config.toml
n_kv_head = 2
d_mlp = 1024
vocab_size = 1024
parallel_block = false
init = "normal"
init_std_o = 0.00606
init_std_up = 0.0243
lr = 0.00158
beta1 = 0.95
weight_decay = 0.13
grad_clip = 2.0
final_lr_fraction = 0.03
batch_tokens = 65536
seq_len = 256
dataset = "wikipedia_en"
MLP neurons of a small language model. Each row is named by its layer, matrix (up: input weights) and neuron, and shows model dimensions 0-127. Each number is 500 + 50 x the weight over its row's rms, rounded and kept within 0 to 999. Numbers have three digits each.
After each neuron's rows, "fires on" lists the tokens most often at its 100 highest values on Wikipedia text that the model never trained on.

L3.up379:462470392516569562404489471435462500627573509399551505551356493464517527508599518487523519597519510421531549431477534524485472586527533409566506435520445444537509464477534449520474586430451473498420502549456452542380479396458456535468428426624555504591501507590479499483474500443523434531430390428440506501521431487417495552530507563508531530512477477540537510500508418532544536582513
fires on: " en", "en", "on", "n", " ass", "iz"

L3.up308:411470502450498456403423506504563475461463473562658496523478443486521510467529496425490483486494503442463561422513455555420567499594568480570509494467551504369521525475606463452576491554470547499498474466478494575515488530484544502381585513427531505471408456441474509488597439541518537451414526500513513540487490586461517469500508538495414590507506444503526504524587447503514544435566
fires on: "ed", "2", "'s", "'", ":", "es"

L3.up683:537413552524445519590534513585611443590452408367494507505423512489614542567580474511533523495569489403527482464502467453473511450452382505502511460444431451462498471465538542475563555447468513500462482516471456491433466529531468505504502528538581559536443482497532520499572465494525582513462470418573496522474508513605497485444537487496457503514453520486543484513486514543530506556531
fires on: " a", "l", "ar", "ep", "u", " "

L3.up199:447461453508518505532538488483511522471427431474533463499396407388487476443579547441542399527554558487496425560447520542518571551525472460540524453493441527511469510489558518502486499503371507576509551522495604541473557449595554506459439553468472478487584526514518545505490571509437524517521536530428568486540495478562464526432553589565550477472481573359504608513467380525534547500548
fires on: ".\n\n", "==\n", " ==\n", "\n\n", "==\n\n", " in"

L3.up263:491508446470546405493420531597551425450463511492553541542556499449542440490435575377518473481518482489586521493510577486561493455478521492637530415572340525460472441470512605494566511434498602507508468574464506547460477497523539592497459446383569479548553487473524479485464522340488485493496496514437521381499520483556487518484488530540457535553508517470520547504503491494500527492506
fires on: "p", "ec", "ic", "pp", "ang"

L3.up174:509516474563528471402413453473598633587508520459530543534483477458475507582496602405531386482491598422598487570418412505448454436494508407549511406430427456510493441453553478536482557462438521577411474427406522511436432497571524563405458555533545496559483521530489503551524526475465526583488491527442558517515443537444436500517499465458419521467487437497552481475487434481571491511552
fires on: "\n\n", " |", " ", "av", ",", ")\n\n"

L3.up184:556518499492495455526563498427518494501501486427538475517491452510663459520579502505452456505631485453500558457538570602466542570496548549464416465414384427457494448497466500518468496501516476514547532433589485554463449487546535469431407501475428473427495547503464458407510499472517556592510448410512546488513443403507520494614547578566564545455402574475532549544497475494502622567564
fires on: " cent", "un", " Cent", "if", "}", " reg"

L3.up462:491401473454599430494495524509665502591522527460462553576537448489520503476477555452577474537542497510577464436490466506491433491436518444534497445474408526515572450536518488521544530476538621440519484471473468439446442543528500419405439464583550463492420527504521462446526621480505468456420465390564489511489550451545422536617512501527497513531498517486564513545465576523454512494542
fires on: " dis", ",", " Rep", " and", " un"

L3.up138:402518526596509463486484491470523494557521579448547467460432421425601500469536456579550552483539506495499422498445515528516427455479558487583424408485472544508408480487510542466469558548457515552472503535452544488515494418611508469497444538573510553513513540487566443524494490546550524512456537376461511521493517428571467528494570530616512478411437588430516561613433519580484539450526
fires on: " a", " that", "\n\n", " as", "s", ".\n\n"

L3.up122:518446540521496415490565438507497500493449559475595553463468562538484460521515545474523461483499536419511442649524565465500446502540568406511456500460498514486512494471505524453427494491431523446481540533524615502488524468474513382487448536507504479458465505419464487484514509487603461568526498445438513543418397450506534493502527514447571482392456586556509554507599416443480551466515
fires on: ".", " (", " the", ":", " c"

L3.up18:474456457410505513525472606472538504483510516472573585521455495459506409476442474516548507585541559453524556542429469438423453433482645521510457524476507397430493535554576476504509435438518441570460481616636506429450540476520483494401507479484434516446489527501448500546516464477504490515546494510523669471491463528415538478509510473507463598442414491511515527522585390556484466593508
fires on: "ity", "st", "od", "pe", "ess"

L3.up893:421509526447550501566459551449500554552474455452499579557527510490553482477572538565485493525584576531445491472476528498516510472516472388582530486520488511525480412386509557575483450429500564494499504454573491529350471510578436389422556495552471491517454518477438508424452510492537543554420478490466477505551476550567543612558515494583502410529399525485517488501472491665489508625517
fires on: "ot", " they", "un", "ri", "ay", " reg"

L3.up15:498313485502525494556520454458544487371505478517457548537534516473591567468519550451622381522529441473586505465575511514535513496487444564544448474556561511541511434468520441458476481513501486552411427561532513510415497483576441525464529527376509443524512545491422539522533565468516467593542512467531540503508522501557467467476669564506518525508475473465420582572412468480539508489482
fires on: " ", " d", " h", " Ch", " w"

L3.up291:566581487516480520463450469399498528459621465463494482460465511528565498450538554421589512532558480490544502549516529511438470428482442532389514509451480462520432477492501424463459549484499526487485473436510547545483431461505468478452425491542533488439469524355513484518526515494449588553447554487560471547511512513443551505561405498531472440461508514454433576572523613561531475654463
fires on: " the", "uch", " sc", "-", " P", " to"

L3.up193:508398455570489460594507460463593368646522509494522508479534537462517423472489532421553481530539515455497531520528505448537526608511537515522493459515380549428601478498452396534567603414459576485466475530488631452475496472607483526449409518472544517433475639548463463553575545504542482524548526542471505399418464435573510512466460536525512559486402438477475474497454440464545556514478
fires on: "\"", " \"", "s", "at", "uch", " in"

L3.up903:425469568535489500508512474462437461531496462542474562502530499491478491529449572490493539442537493429544403575523359506515478470423550490539457527533473442440472516444529518442520470518515471551483458502498447546453462433532490494461441484568537453481442505410536460542435417358535583433549456461485530570570535471517466481464424484537486496457424558561661520529530439585469513467546
fires on: "s", "ts"

L3.up585:489423482491475518492572440478512519525489477466533497478530476521476486493485516477511434481511459500564441560487561508510451508526539391554610464495481574477507471518529560485549514420452446549526547576476542478504466524465546467501411485488571512598566516430530590550554483528502424520427578470511483460520502494626492421566471471578439566394473619503551552502551540473503532442516
fires on: ":", " of", " to", " as", "ed", "pt"

L3.up810:573476479400508473503465448473547464607535509408600519476512449398499521464481591552485513485574454470484585587499470488494487442545519534635584553471507533407431418429522481505470446531486490564423503509528497565513509623486497497475532459508533497473485472454444466450541591427471423435440458492511530548475499557454485474539528447557473453446394425552467527519621552460497528549571
fires on: " and", " by", ",", " as", " again", ":"

L3.up604:434572479484595471558555464425550574483529535505479513539454607469550462450551519488524569477501480483578548500468432514407434471472485442526488496479515505520485527493467434506518455440476562417434496451475515498411507553578559517476469617569443505515443560635451465547494461482475574476384478484454450544469476525565462539539418489427548489506485506480471482495501431525428484599548
fires on: " or", " the", " and", " al", " |"

L3.up173:383540595522502516495419466477503508449557657507511501590463494461496384491490585419555503475485459466476431430496470464540542555353563506505442416464423627503551458563511452522508537480436597438465512521510573467534566477511464531490512481527453413543515527456457449507501595550493587550454442505494470488488406471499451516547491475503495445507473562488531521578558535556453530428439
fires on: "ing", " out", "ted", "ed", " under", "et"

L3.up8:518523509536457558528520558611494545480436474458497516519389533526537449502527462427466454551520534460478404531476484498575568430477524514489406457515504447523538459444600638502480617479579473565509508452488498422522389464548460490524401553477585530511467525471535481492592488516536495397512536471500569576460537496582498487581527482459435485578487576504562531570459463432515604456632
fires on: "ol", " pol", "1", "ague", " e", ".\n\n"

L3.up5:532496508529453446540426566440554558530397510511481444478471437507543502521500594472534509417472514495456543510386436461519453535425445526566476545496479543583543472378514430473569418463517596595492464507505511522494526549488495577531482485546518546550516570528465418517442501447556542464446493478460443440519561560514517551446447605512406436427486562427438490488489525537456548502479
fires on: "el", "b", "ur", "il", "l", "2"

L3.up367:566454489488521510578517554512559492573467496533658488457499481408536470499532408388508571593538653484529533486477385424423475478548611532534496450448478505490473509468463501488412531491520544572487422515464587540485544507568455426454530451490523437503514500504496500521513496536573591505449507468463493473545446492431529602495481481536420511543510351521527540482572462558539494552540
fires on: "ou", "as", " for", "ot", "ro", " with"

L3.up803:571468482567373528508525626481519438555521452546599533562498468387506424432443527498412450524506481467530428537404536528502468549443518499481524423412481355499464441541430560443491555459521543546452416484497464527520569425468515547487505534529559542473453539455442478603456485457464589519466500415522568482520437472491534576452473490499423526421458501544459538482627485562585536515534
fires on: ",", "as", "od"

L3.up684:552483475543410597605370546404537433517491480500549591400459528529511527522515492510467465509480499474389451485541527465498525517542491473418478522494556490523548450416417464505518369474511512518451526537535513505544484474512515475420569536545509467564563568432539547504523554460535597510538536502566501599457483555492472510505638386495415545421551514466504579486517544422431550582438
fires on: "ed", "ip", "art", "s", "e"

L3.up928:595405511518488524530503539546569499538491505466517466535453561510578489411573456415575539494565485450579452476519530566562448491452355511504449480475458461554546377538507477405471533508455469588477498608519456586472454592527496608524521528541553526522495546462489427453517474389464513529434468457454559423504577522552517507548476491422471606499486568381514511453511575543503516546458
fires on: "al", "u", "ur", "ul", "ar"

L3.up306:522475421470512539627508440507562438587503558432405551531501412498501508469564532445575457452642492529536437466535510515499477513494524507529412418477480459548545501502528549469487457455386479552507462457544563463421507548495457505488461494353512508534519489503463504613424547486530370500473609496515539493502479577495469512496577560593496612408507474537587531518433496464448547485508
fires on: " and", " from", ",", " in", " with", " by"

L3.up911:500433408572541492527456457485572476508511502450559528522538501424490456436402649472481378518537476587555490488476515407426520602528471538529602497493424538440486475507498449497487534382458518523468437441516525587550535421609455476440482429531470457481491574458431419494470540554567507508530564523583507569479508566503476504460424511572517561412524456467491580556446484591540518503483
fires on: " by", " ", "em", ":", "ear", "ing"

L3.up4:474372515527562386498481476424477463546581421495487542448434476565539469505464617422560493520448591431503449496544540490539535540498495506515523466468435541630495495534511462514434454425482554491499431502418505601516449463478512567551470499524441336476462480476489539515536491467507485559492460518561533541553503547466547453436559598456468447440506563418590535564479473602494554527499
fires on: " Re", " re", " rel", "2", "el", " pl"

L3.up866:492415555509435508560502454553450508475487545426631595528485535501492360527521478391534468491479537411489394492450563487437452584515490573465525438482528452532515552552544491442507503444476486475515397458431612539566488497489542452545581573482512458491470569584526497537494572562507503423446563574493447536459447446461554531534506565492574533501470625464561572546515423485517504452547
fires on: " of", " on", " in", ",", "ing"

L3.up441:369518471557478502441507533523500443566472550444523524560366432520497538520515550445499525475496581515522390503455502518510542547509491515652517415520437474468550510462500471520550547441246574519514481490491586453498510474541499557502500445502602485532517500450518502508465546549446366485577520497470508466542391494475444545464619565524540508440410525521579531605436551498457498479550
fires on: "ed", "ing", "s", "es", " at", " in"

L3.up119:499515475455501623573508430513426375517542508534536512449440538477482574475513540620547556430551589596428447460410542455526464540521548491444570488560397542567475545498552565516496437515419463472523537476532486431517495560440515494461500483437477505507505503479547439499444595515417565614531520448518456526446495490472510459500447457557435416429540547545452563477471542524477524566521
fires on: "ing", "ollow", "ut", "e", "ed"

L3.up458:503604561504530444442501540514566517473507437552537505562518487445461397532484546580537565573489506496571541535347444470440425574445529453483467528475542547515442487460440503554505496441544485443525530505529517495447426415469546530408498463535546414543473537494558552500552463503473603586444461519477457567522464506465447464483475417478532445465434497513504500510565483482360490481593
fires on: ",", "\n", " and", " |", "ot"

L3.up368:456528491558482429481425504487577497518507542478517505529418445485533496469585475469548477560551553500525437482495484513568476489477436430600429476535413540469446506469570528490493521511404490537505509514462581496488430464635538497462411494532481484490548532445522488481477545524485507548441497418399474483498532443550496491497473593583509464457434543364490580561476463537523580448545
fires on: ".\n\n", ".", " |\n\n", "\n\n", "|"

L3.up986:561485402461562467463479511526621474417503527533406545493441520477443414502495638518513399481466553484523569524481444480566548461492467426534463468423348425469543517504492509460465498513542548467532512533478485456532553461512504564430423477549512502539510433485494440552465570476481495497456499518441477461538536593590467585444564591552522527448462602427437498477482442458512530518508
fires on: "P", "p", "ot", "ic", " on", "ab"

L3.up112:463473569432612449488526544423612502545518559495603508493512554480469561482573546528445558459492575475503546484519539519395446532450599442540408508531494447486497474482568422455552452504505525418460431547465568404386409604508484493387463501543566460576469549443574545489476475463482539528501451465471521465511500584513441463491491494509473502493476422495471499503592446559489481496500
fires on: ",", " and", "est", "o", ";"

L3.up741:375511574453441451483433492469551488478524420525501550456438524534507488461566466529558532470483549343508481510520419489389462501494462502497407394460490458546489535542516503479522456574491505473392518465549473475425523453466479549473404468541552523529419538398527535511531534530591515533488553436402566585463483500460513544485537515462505558487481535513504514474584451514418484509550
fires on: " le", "il", "s", " al", " pe", "'"

L3.up918:628539533439511425542406504443546501502519464468581516452509442500525433457542541511539490580526528488493517440440505504492434614470437478583440488470468476482514407520608532524495498452443496536519502440640516444516448514492502563516490508480449460516483476436480528540628502529504456492406453550547551512495606515442480542504521617490500403459463504499432500533571448532570502608448
fires on: " was", "ial", "t", "ed", " kn"

L3.up929:493425428547468477485461501464507460468470520419469485608520479520525396493514485450512402453586509508499492513539576554534526498587470560474405474444487442470538420365515578468449440433418572616562487453423549539533468551495511530455500476466476459506538530470377585542444535479532421546562518481515558457486494509507505404516527612503493502453525505565487532425511411430498522601503
fires on: " pro", " ", " t", " b", " pl", "ro"

L3.up440:549436432464470526409472574472511491507519492512535538503417466459512485468427422443470471561519568489521539544464524489417430411476517530521589479568421491463378535477499497492547555548498531490465556458501602451511445512592502426380566543453480439466557515482511497478556460466509450492528532500574544531452547484451540541501491493567442479443480526569507493539646460534471525544513
fires on: ",", " and", " the", "ern"

L3.up428:425562492481543413474462503396563571467467608523493574556524417474523505492493542528575512473487538526493558482518516541425392571552595485532475481596484434486467430447564549519562475492546503496491396443382547534523470538503470467446475428458509473470546570507472560505456466472493476513561498481456520442469475603440421460475462405469511530428492452510534515454543489530589502485599
fires on: " D", " Y", "D", " wh", "Y", " or"

L3.up373:541560463572456540456532586488497491560514581477534488427510486422564374431452471505546507544515468470523512577424543460477478526517577546610491457504430463458418389500504546544536436460547458565442504537474548563537498448490468595469521387442469398481475510505538442529466527347470445619599434424555531507507521479525414532586487494445439476434393454505580475462578536477520523548553
fires on: ",", "p", "port", "ment", "on", "n"

L3.up80:376435496421581461501476510506565520568456527431436527566479514493556530472484495502483547469521529444546387491448440530484467474430477527549470488455499613574528570486475470495539440379457523492464512443467452515463497550509504483420484524432458433547496501550538479502513586487537442521477511447475529469443515495472523540511653523490465618524518531453529513446495437499527551444530
fires on: " cl", "fer", "ough", "ad", " Cl", "ar"

L3.up822:412484495481540521520380395416541530551566513463423508466488454494583524506504518505517471518552499450504498465592463424553462477528451530576511492541467482578422434462447472502558523439413590580450452326476598573441422529537519534458461562528519413472468474420513496538470498444452531506536492520520518533524497439533471459503553482532497531455481461527484491560560558576531493543533
fires on: " |", " ", "1", "2", "ay", "h"

L3.up537:522530417507474440496479501481467484494568588426479558444472515532586448551532469508493390454580509468516489535495520535486507448413605541538457458455411468500427519482548579484491536331471492496507582554591577521442466437508507449444509485443544519503516594481451466469543550571550498512507533479564516472530362511550460531590453469493483561393451518490452557457427527546470493578505
fires on: " Cent", " on", "ent", " Aust", "ut", " cent"

L3.up394:448496521592563481475475498546535462391600488519615467520454409417518486541493493408377588494407553500538492532471478528483550507429520393450436465451453554476494452416512549518433495494452513492458574442602494563512463485490520466378537490534494446539463535489513542622476596579544582540532550515465482542582426518535473508397435503502525462502470539457558456513447495514499501494570
fires on: " of", "es", "ted", "mer", " se", "ed"

L3.up169:560524391545518499570522505473621446558480519481388509534452391573534451462511566456442487574527552500515491524465446487438588522568528483428451440491476400465524459509532614532451514496436554446526564479506485508503540479551465453460453484465482473491410470583521574575539527534557492535469501464514561497569476531546435464514492572601555490533472542503472542473485425491519515523477
fires on: "ic", ",", "al", "ical", "ec", " and"

L3.up312:524469509567461489494533496480504535395516454490513488550478489478494425458584588562548422527489525477478461424470517567451522579524513472486458582384515491457501467431447564485504440488549570466487557553533548502449455503480508590449446494515423556425506571387525601500491508541491516563471598460515540510552455482569553534452512587508474549497493556462511487493529478521440546535474
fires on: "P", "et", " was", "A", "U", ","

L3.up333:530555497507495489446484569433507523530539501443492450551493495501521406538546596428573517594565490468503569568421532485512473589390514524465565493540435546498537462437491467448567535477534497407464408459478509459514411560476501690493416506469644463460529533523484393582512497478476447456451522465565519543497553586479545413517492562556444539504462400509486511477504418562512546556557
fires on: "el", " play", "l", "et", "port", "em"

L3.up694:556478483482492509493509474494489447593555520482508507426529539503472416523471568490566483496521506459572456497521430499493550568500508564551531477424455521471526474441480498566466421513474493512486445495470599598479482514544487587518459484505428473487428540478578506484502544515506527476501535483425486449580487565516528483508382505514502396367450380346459593516486574532486471486538
fires on: " has", " have", " had", ":"

L3.up426:466466535400500461441448482474488508478552488553542545496446458511533445476539569540472585462533571464521508506483437497543526465501555511480502528461506438535462541542518607470535444494527466445516581442451501558435502538484483487457415568534488406515507434476646509468516472413563475494462530437504588520457493469485472449524528561490511452507430589486521529459575507607496489430623
fires on: "s", "t", " on", "ant", " of", "r"

L3.up363:526518439555483455431466534451549380472402509443536456524510518537501480669501566503463567433536569563606510432475455486539547467550508469519488444510443500525540453467471562506413510496470535436492427490462462640461459463542530483504435540585565471526535547492481433451495521520530491544565501543497480547540467475423500524522413513515498468485522591489592437637498503574419556564486
fires on: "\n", "t", "if", " t", "s", "ter"

L3.up695:521552471487535487487472511483564417497524589522506522423572463467420444486489604522549538471529508494527519472451523466503533404563390520543462530479506480541417453451447382432464451474416536516447522554609517536599448488475529513449511538483462550481538506502603581454482468485502551507459557432434473607497547565462505438483511543517457516471504514498511518460497514500489623500533
fires on: "al", "y", "wn", "u", "n"

L3.up328:567549504474614481571475567457519466563534453424585529506508435461491545465584512512527493513427645457558580452382536627510529490384439473620503442494531504518522535511486535409497567408470507551466483492606396451437486441489478567456447551531522479593538497488573493461455542478523451500457479407514471491591564544527499575481551490509491583499492517466559504494559520501527511457486
fires on: "an", "n", "p", "en", "oun"

L3.up705:457477552494502523550449463433504575485533491487575584481543508387609451540408529484479467580576528467546478528460474499454329423469552442568505566523495481488408457503600575562426445460470499479485392464594502459572387431534523625465550490473464454526569424524520518475549463464468523566543494473488528545508489424473541499471494580496501542517502558550543501509617484530473464551498
fires on: " and", "er", " Or", "ay", "9"

L3.up285:442503475563454399474484515496574355476530418536599462575527493480442482567588517539531515535508568523494577545546519511543562477483578573438456444457438402510483475410591520428464457440503531512477499582531550551358490462540473475486423504490537446500502541448382533500537562552531540459518407503456491524565453554383432469446463499434489448496452497501546479523484409512538512512499
fires on: " b", "\n\n", " |\n\n", "\n", " t", "G"

L3.up904:461472598560574438499540507561481551490422534543448541496425484420498551502556589452528508472518569445509438522474503561500522466486526487404589538496411456442511542429507497531513497477487483408491443435545534490465459512517518451423456515504434419488541518550591531444486494534464596544581618588558537522537528454573582537498490533537532567523455517423485548526488491442528462466523
fires on: "s", "e", "al", "o", "in"

L3.up618:503465450561485563472525500492488515515582563540453496487460473476575524485597473436444526536567519512474481515535458488492437463525498543513598502466432371491469393507479583473537461598515529546468483479432482594528496531508545417496483531516572531435562505487495347522429487539535530510477528458442526543511557500509519447509467571528480567506509536542642551535498494464477583516620
fires on: "s", ",", "iv", "istory"

L3.up641:522518522515418455505577628513491499414472549487610538623520420506511531454451458473548534542430627482510415458419507557457538594542415417486553506537472489500507477461588513539411499390459522600562531534528526508480447408521475571411526431464428525465544542483447502563518499524489417583509486501491600489442521445474581519428483508503578571478506475449484491559596451527522502530504
fires on: "per", "r", "re", "in", " in"

L3.up925:433525446508522493456450443488635449542543484487483490510574498439439470352469605460456478489488592533549531507522416344443531418492430470494469545478484531402518496486518515481544441503448517490477497454547592464504460560607646551475511439418554507487447523466366528570437550571543455473488489477491498556495532606502446498558537521541472475525474522461504516527563410574493521517506
fires on: ",", " by", ";", "ing", " that"

L3.up160:401455575425461472489538455469454491577462502439525561427464438455449532605643476521449529476470547461546529552447474477431532353447589481569568530477468504426447518471619546435493500562442465528497530487380502545412417483544436536489514489476530463593528477517552488539594491433566515487557440458452562482434454467488499517488458550550480490595385529474466479566535438529501513546536
fires on: "ate", "e", "a", "A", "s", "w"

L3.up679:447515531594575491483507582528592604472518482480496458513444513466433475521502577582458507512563588470467447474584500547533493497430552469454444434381506569475546533382469503507539434564423588443514504478435536529471472582508512534440572517526512538569472512521545609504443523505492457531473606532445533542507494536472532499546464497488514476545490520516509485466519506510502495490419
fires on: " has", "ans", " from", " have", " had"

L3.up430:546477633474453483452576555441571474516499525439555434476522596512548402502459504499489374596558452464480488539404501494528514504504486462496530505529426492456575473568450422503496481405529489496511523463600424514478530483481490477467401533498478458512473527434445534503537486446460504456553484439541564418534484479550459501508503488523467497431489479476579535451485388453539505598478
fires on: " ", "et", "ivers", "T", "ud", ","

L3.up223:551470593521573487485464428475610445545516473523522569510485487551529520509504508451500561559594476487534479578482529430414418482506541520553525479543463443531520473481552395490557548459495511451463519490588496437395487504516463404428410479448520481451503470483532432524564489487523523508518484455486644497498494467545452497634609458491540529536446481456539549528451553531565628529492
fires on: "is", " dis", "al", ",", "red"

L3.up246:447462496582491457552435483547522565557476504530520463533575452408467515509426589536521450511533500532499414488494507589490525601454542555446536468518451517567552526454532449489386545477491532529494452465440532490463498581501433524464421461493489426513566489493464541474505502532446410507487470584588562487531468477576518450518515582475507495459474564545529545524433479565498564484476
fires on: "e", "\n", "ol", ":", " by"

L3.up511:474466381553440475492476550475398512458518548469511459501470507434595497578527511542543533479547496533532550537531552564502442527496580458480432487467471419520505389504513654431551480499508502566472558553456519487451429370442467542561440477530623473500485549434384586507546477538567454461551471433495579484512435454520445486527592531510372583440423497516447500570479481451469515549550
fires on: " pol", "ro", "us", "ol", " ro", " wh"

L3.up913:477433492533412498490538520469479396394574476414485546625447463495559471463547415516567405431578496430514433440544490545524498537566463548530507445491446558495459510465564537408476488500495446607496462481493541473497433445588549519471439445575541527444486510412490493469475490493548525531528449443472553449547471498503559447480525486455480506476490592479498552545557396534443526443478
fires on: " be", " with", "ra", " t", " by", "ro"

L3.up410:516458411512493403424429589330479561500528505469463576500491421505529453514498608512560449619506615493483409462506549417469603458557481536538450452510488481446471503474493483459510564457554515560580426507427468512585512584565439505430517504504478452492488569469481466535547456439486464435559484519493445515549570508573468528529521474528437452524498544477549529449456465586579518504586
fires on: " had", "2", " he", " was", " re"

L3.up260:521531395525466482514480480473572486543618644524527579477465490464513449551590600492475475500484546495513493564498525499441498503577529455593486473437477475537413371532481584448511420476474491434471482567450521531477492460550537486478543468483442457488480523533464491473470484420508442536454534505398581428511409420535507507435595535506485442482472507523526500447444497474456461554479
fires on: "iv", " w", "or", "av", " pr", "m"

L3.up518:477467579550550436508495516554561441565487531530561415534484572456526489522507482529427536472565543519544531460523477421596561542437544443553436648541482531538533419426515428512452482475466510515485410497521486474434467553523506522470494537508574447531499557483452503537471500552430561515506565458489373454512514459435485421462415444507413530432502569487587541547560567467512547576552
fires on: "all", "e", "ad", "ide", "ed"

L3.up974:549451451513533483506494439512581481429605462471528504568479455462581509516516520386528431491498516502560463485566548514600505584500448525542533389455409442547519496443514477397515514426500564495453501498566532503442472530623444464445485466566495352496501564466486517517510602504552498552576462529541528505579488480511427559447606582545496452539531483494544518512399455462488497576507
fires on: " ", " f"

L3.up992:487485569444515498457534487448432599485484549493489520554446504538502489457534568530426514532441508567502499445448492486445545574533514482561534495510514504494567513468566558498532454441399511680531580545461539501486496457488453522410611441559488436518584542549519545513539616569534465431521622483496438537495449488425487503442505556363487579516464514461433515502483537475504485440587
fires on: "ing", "in", "ed", "ound", " in"

L3.up693:474495498568492387546502454489574513488492554470560506502399538468554456458523558452539478499581512482505447482504507498607512476502458419595469511490420516537428480463588482509509469509387515546498522544494604560465431424605538510459439536554489511531594539501424525498496576466522547517427566470402551479499513463552514507486480609524492491437487560348435574522465424493535570518529
fires on: ".", ".\n\n"

L3.up550:473487516415492515465427509483464563533500450534487513499459519547461476486525502516482537459450495432610460620526540517446537528445496484514582544466545536481397545454532623469514440485434422531446566460503463479481518542440512438513513561437533540446537524504367470528519503415560446532489451442497565545541436524554510478600527439509512552424431542444481508437640499479618522402526
fires on: " of", ":", " the", "rit", "ist", " |"

L3.up235:505489440581499468438378569431508547454452458498532457589457428453506492541610552482492484483457558487555468445469602590376524412467507427519476411451396529598480433554499500469442508536490589504457465475406454461530494534500474627381471462398494424457493528467415498456531469438528497470448435501490496557519562463509523486402549537476473505561473530501542489479598467544507520559577
fires on: ",", "2", "4", " and", "3", " |"

L3.up348:417537516525466474522496484500563493527536564476470490609544498486545468456557540474487536504581595502550454542438349517443484551424582388495453515476453454474526515450471481479471444498412493409523536474470541501523484533530516575485441615505548456600395510548532507526478420395568518556510521520485543548530458610634446501566585603527457501422503582505605512537517448412522501522516
fires on: "erm", ",", " and", "ut", "ian"

L3.up565:525468465484517524486451533478613393528526525494502439519580584493605542482542427450513456521567479495541504456609529649564550435519436495540440387436407455464546464565494469461422521534506514469573497562517388478504440425523472390509489522510577502547517567551413444515474516515502465449475492465530544491527532467504514543569531571466490511459558481445596554457479495490484543577499
fires on: "0", "um", "il", "-", "T", " "

L3.up6:448480438524389491441503471522455453457593441510583510621515442449535626522509471479460499481425529479526519531481503455422455498510391518548549486493458539466465527451541517474552520530445547462431524423550483557417495351504489478497486571462567451542505486515570517552513511534572450541455488534457442508604436564431487436435538461551524510509484543494567553509475491488450642509495
fires on: "0", " of", "ed", "or", "ear", "ated"

L3.up36:455441525505438469343501480467603423512436475525482488497549485510442528483589494524546388502508549503528520534408407432492484490504400445494528456525499531442512514443630540469495529498422487559461432474517603521519418491470452473476534550460564521669569555507487481441446460589595493483522488423413518444448561568468475577477538458513380443493571610495508508560579443513538413477505
fires on: " be", "er", "ach", "t", " of"

L3.up1000:505492502459438466488448415453543486440434489523428556494415476414477477537521548538510478494405543476602505443428507532547558424370354500469532469547492464451539498490610615363428570451442469552401480491473496474481515518428543501502378509554620484583440544491620497643508532540479519471570507464492499558505548516496478543467494543502504480507587523456501537439582519488500548566466
fires on: "er", "t", "c", "e", "ter", "ed"